{
  "num_attention_heads": 2,
  "max_grad_norm": 0.5,
  "max_seq_len": 1024,
  "dataset": "wikipedia_en"
}
MLP neurons of a small language model. Each row is named by its layer, matrix (down: output weights) and neuron, and shows model dimensions 0-159. Each number is 128 + 32 x the weight over its row's rms, rounded and kept within 0 to 255. Numbers have three digits each. A neuron's up and down rows have the sign that makes its largest values positive.
A block is one neuron, or neurons of one layer that tend to fire together. After each block is what it responds to, as a language model described it from the Wikipedia text at the highest values.

L7.down184:154107137136186145083086150122115115151184135168111100099111131177203118077136077112097155160112102073139069152115128121175136109134150153112151093116165146109161184088115102122152140082157095158101127153151094110098143130076159105103153182150119175183134167120144154195078110199146136104102138141110140143071160202133172094091064131140161135114115137114159123122120115058077149128139123105140180135191109111095199128152095161124092091092134149184134132171150119131062083165160130
L7.down370:133090127170150136138157103111082160179129145089110153147163111136167147138109099111105188161088163126120058113090079123140144161063179138186099121092126102159126172128072146151114195132137177130118145159093087126101168125095094135085138111118136148177121142133127065196150127116236143126147160098174212075151109149174107138095196127154161137193139142138158151125145133061121114119120070125094126117099113157102082143121145135145137099112088170169136144157115138141108095133145052
Responds to: Infobox parenthetical values

L4.down113:105232191159146137109137127112115103142065111138151130040104123147150161080132132139068109162151127161148086093138134082118088115135155071139157126084095098098180116098129095100152121114107166085086155119133167128138121139116138153123132079102167073115117141155114103096166142137097152112086149121107121090121103194130111129101159092192126168130145070169182135119109104208098104147134132131106140124115220162117098168143082118071130161190105193125107085146154182143113150121174099
L4.down280:139149144132152085138174112130090100112116081077126086116124110106132095139111159105096100121190130149148165135118078152176152186171201108144134122112112154134208183136114154147177071055045165129140183141130128199144158141118141114085142109089131106100203125137062132126169141114164123108127160099160136121189104154124168165168123101119134152098116103106077194133138160123161101167093136132152089093141132135113104189096115088103118168136069095102085177131082120120085110135107076
L4.down332:120101109104058172144127147117072120138121117138049127103111083082095162117152111157164181167134122073122141121122091137151137125063112057117171134129117110115102137091123183141117073089089169122122128158174153152165127107146088118085142108134127050163040114127152160154117092109092098099157113148167161130128173143107150135106118082138073162126123108089163093121085102085120150116240095135117130132106132137180127120116118149135123162090090084182121078136118131117148097100217080
L4.down514:110133191139157177179144113139168046079106080142160110152145134112090141148173105142111164083157111128100128106092178111118132065121129105152108095121148120141141175140052127144153181113067118125072164131092154146104135124119089168147133107086148110104132106149178088151144179148111153067197134092157079126128168074091093089143143110141150144161078109097113054118126180171085148194216159137094141169172164107075088141127168140125126113139156138113119127153133171125103097104149142
Responds to: Person first names

L4.down31:064140085146122165128079116121107170091131148114189137099114113164140189082108129102107154066120094118208147132133147106134154129134103168157142117104140169102154099148140116129079066114118107175159140098159146076117143174088136101180115126151132149157071171133153139102131149103110134125174133147183153133069140099089108100120139133154132091146122153118137130123098187130130143151095095065121023082175121107123134077131248170135110119157180123129105120136144153148103173147088048
L4.down352:093202117092091187166098094075172123109090139098169123096185089128125097092122110107039178115127137108121092157165095085130131140126151123125175163165109139150113116118124167132174098116093165137155096130132086122141127162110125158124085123171094072125154159221138164081129130083163157110141154140137184117093153187124034177172127097125116112126116128177121097143106141115153191166143128145124086079089162118093122100142161116173134114109118080107105075134128202111160162116175126
L4.down468:140146109148081152108114144164135150141106114117124189150132132145158102043129103146161176140103152076077116099113162167163143127128193055051164157206113112109114110138139165115153077098074165103136061154091128145166107154130187079124143110154141122130107105190163127150163144161157151102095107170107133070173149083081113124203155112134103095136083164127152146107147113165151099155111124138129134104140141103125100080158195092142119138182059110106073129075130113144114134138095181
L4.down567:099135125194098077147081154077121109126091159100111073099111126148092088139094120154093089074140187104081166146137077155131163165091175140152112148126131126105126195132124164133135148077129104119133053136154133117080021123172162163116085142088127105139133097195107185168092160153139091107149121189120096178133105169107084092114153121144132165128076181195126136124129125163104133130186135116130140169149151151146110105193140134090164156109091139072066122151102150123103141109121128
Responds to: Indefinite article before noun phrase

L6.down9:106118100177149123171205102130129163210158115126139189131124176100143092143106155159065064154139152150108193148143142097098148166092144127164077159188125190097095136125132142096144149113103097148148115119106118127119179182138163192074151115193073100151151138140106102146111166104158115132117122149168108136099094180197145104150166124189094147145142153194143103151147102156078120098133137172127115072093132109120172110096105148083102211121102136119109128110121093164179137163130155
L6.down54:076174132154060102091167123156094131157133138128162140158122124103112127159118142116159111137104099155117130109119179139174047091131173115106120081160187147077135147112134170041122134112191095127104088136151062142150179072133104093097113102129118207127128127163107113074122114135107135106136082163100180163107118159125122109140109139132140123135166100172039072069162136125058116102139144086101130151135174106144137105096085108152149132092083130120177072065120121120104117183183155
L6.down329:118185100162141124067107064113102070097130075200144148131039152136128102112133091172075098107070141153148116102165129128112127151073123167161137102146134086154130156100193153127117156151134163150112124129157083112129143152125116151139127091151157000132147150105177145160083118195134104153128107120101112186117121164088145067179154102114133120149113093103134139126111151172142156149199051096147152109131136140088104098130096131082065176135133118096159128121129109146120106122149121
L6.down419:102148152146143121122088150129149121151109113081119087083091138118178122112176175170152152126055133165197137138094160137169056116137060129109159115113135079126146165125117126086060064170121103080071153105071128067143112140108136131133120106119124143056076156153171113135180100108195107169155176132127173162118120201094162168164090107104108123135144095128090134131132095148161113135138061058136113157113167153156114195119129126156125134151114101118073086115106114155141093077150147
L6.down449:089136184148132099152039206129114116090162141125144165197117121169149153098176102142088149146117142101164080123091132140126141106098139095127105179063130111091146105122129097134150147154125127068107068110174135146132154141110103148161139118095087082121144122085103153144151091111184128097225061169110180090105139160107165154095171178062068170137158110124147121121090161137099150149066083142127123085135130149097161182172167092131116124116086116148141110088115148134130181155119167
L6.down471:136099166130163148085119110109129109122169127106075135145191092162119056155114111109103117131046166172107084121157127090103099139103053087082136118135178109186165113178209103118131137191111153093073132169155121094165140130150080128168138075120145111068123108142115131144199067132146147112167095193145167147090111199102120110104157091193048150143115085105136195133137142151133108164167159100100139125110122124133143091142157116124141137121109086120138130120165155121158159148149162
L6.down477:157136121187098171118151171126130096107164089150200121136148136222093137105113109118178127131124147133130112160121074129130113187125155172121123130108106173112138145123096105155109133139146145107192125175134146126130084104157151157151149060140130170112111076165102133119142158112147097151144122128152151118123015158106176132117103170153142134114134130076207180129129154153207134106066119131190089107105142140136185118114119140118120071108039188137095067062142138108149150160143107
L6.down622:087147124132112131167129133109128164107151097146183179107133101145127114174118098078131118119085140144085151185175156106083104115160073162131116125151107078098106131091183160071156046133168158113118098117182205117127119138171091108084138160113075169120084151085161182132122131125091097123153123099122083109188136183131160143186082160113115128096124119132140120132108106136156128128117162071184139177147155085187117093162197075084114122102084063172151137107172131108104124164109173
Responds to: Article and table separators

L7.down61:070149109166126171139109088140079080077160158141128111143134118159158113135153099066198102082192092111118063172135141148134165187095090116094109150076114170129113151100131094115124130153109113130112104069107156097136088129141121148139138114184149088127100063131133111135157167115144093152191112170138127161191134216168102123065070144142133179115118104109182118106140105097103175155070144132125138135093193163160148112105184105140132140113059132080126109117096156146108174156116084
L7.down281:144077100152121133127151126139155078133047124174098090064126106168157115183100163197125166106155148067145100130151139146196100044127137153119148163084134107146092114108162079127120111211183114139089126092131166077103146127161133096131114122071144114136176147096125128061140157150154162104122112133146070102139159123108126102104134153112138192153111139171153174128132070127169171092107177146079076121083094105154163106130125120127163153159109143132199177131110126157098144131198111
Responds to: Token "a" / article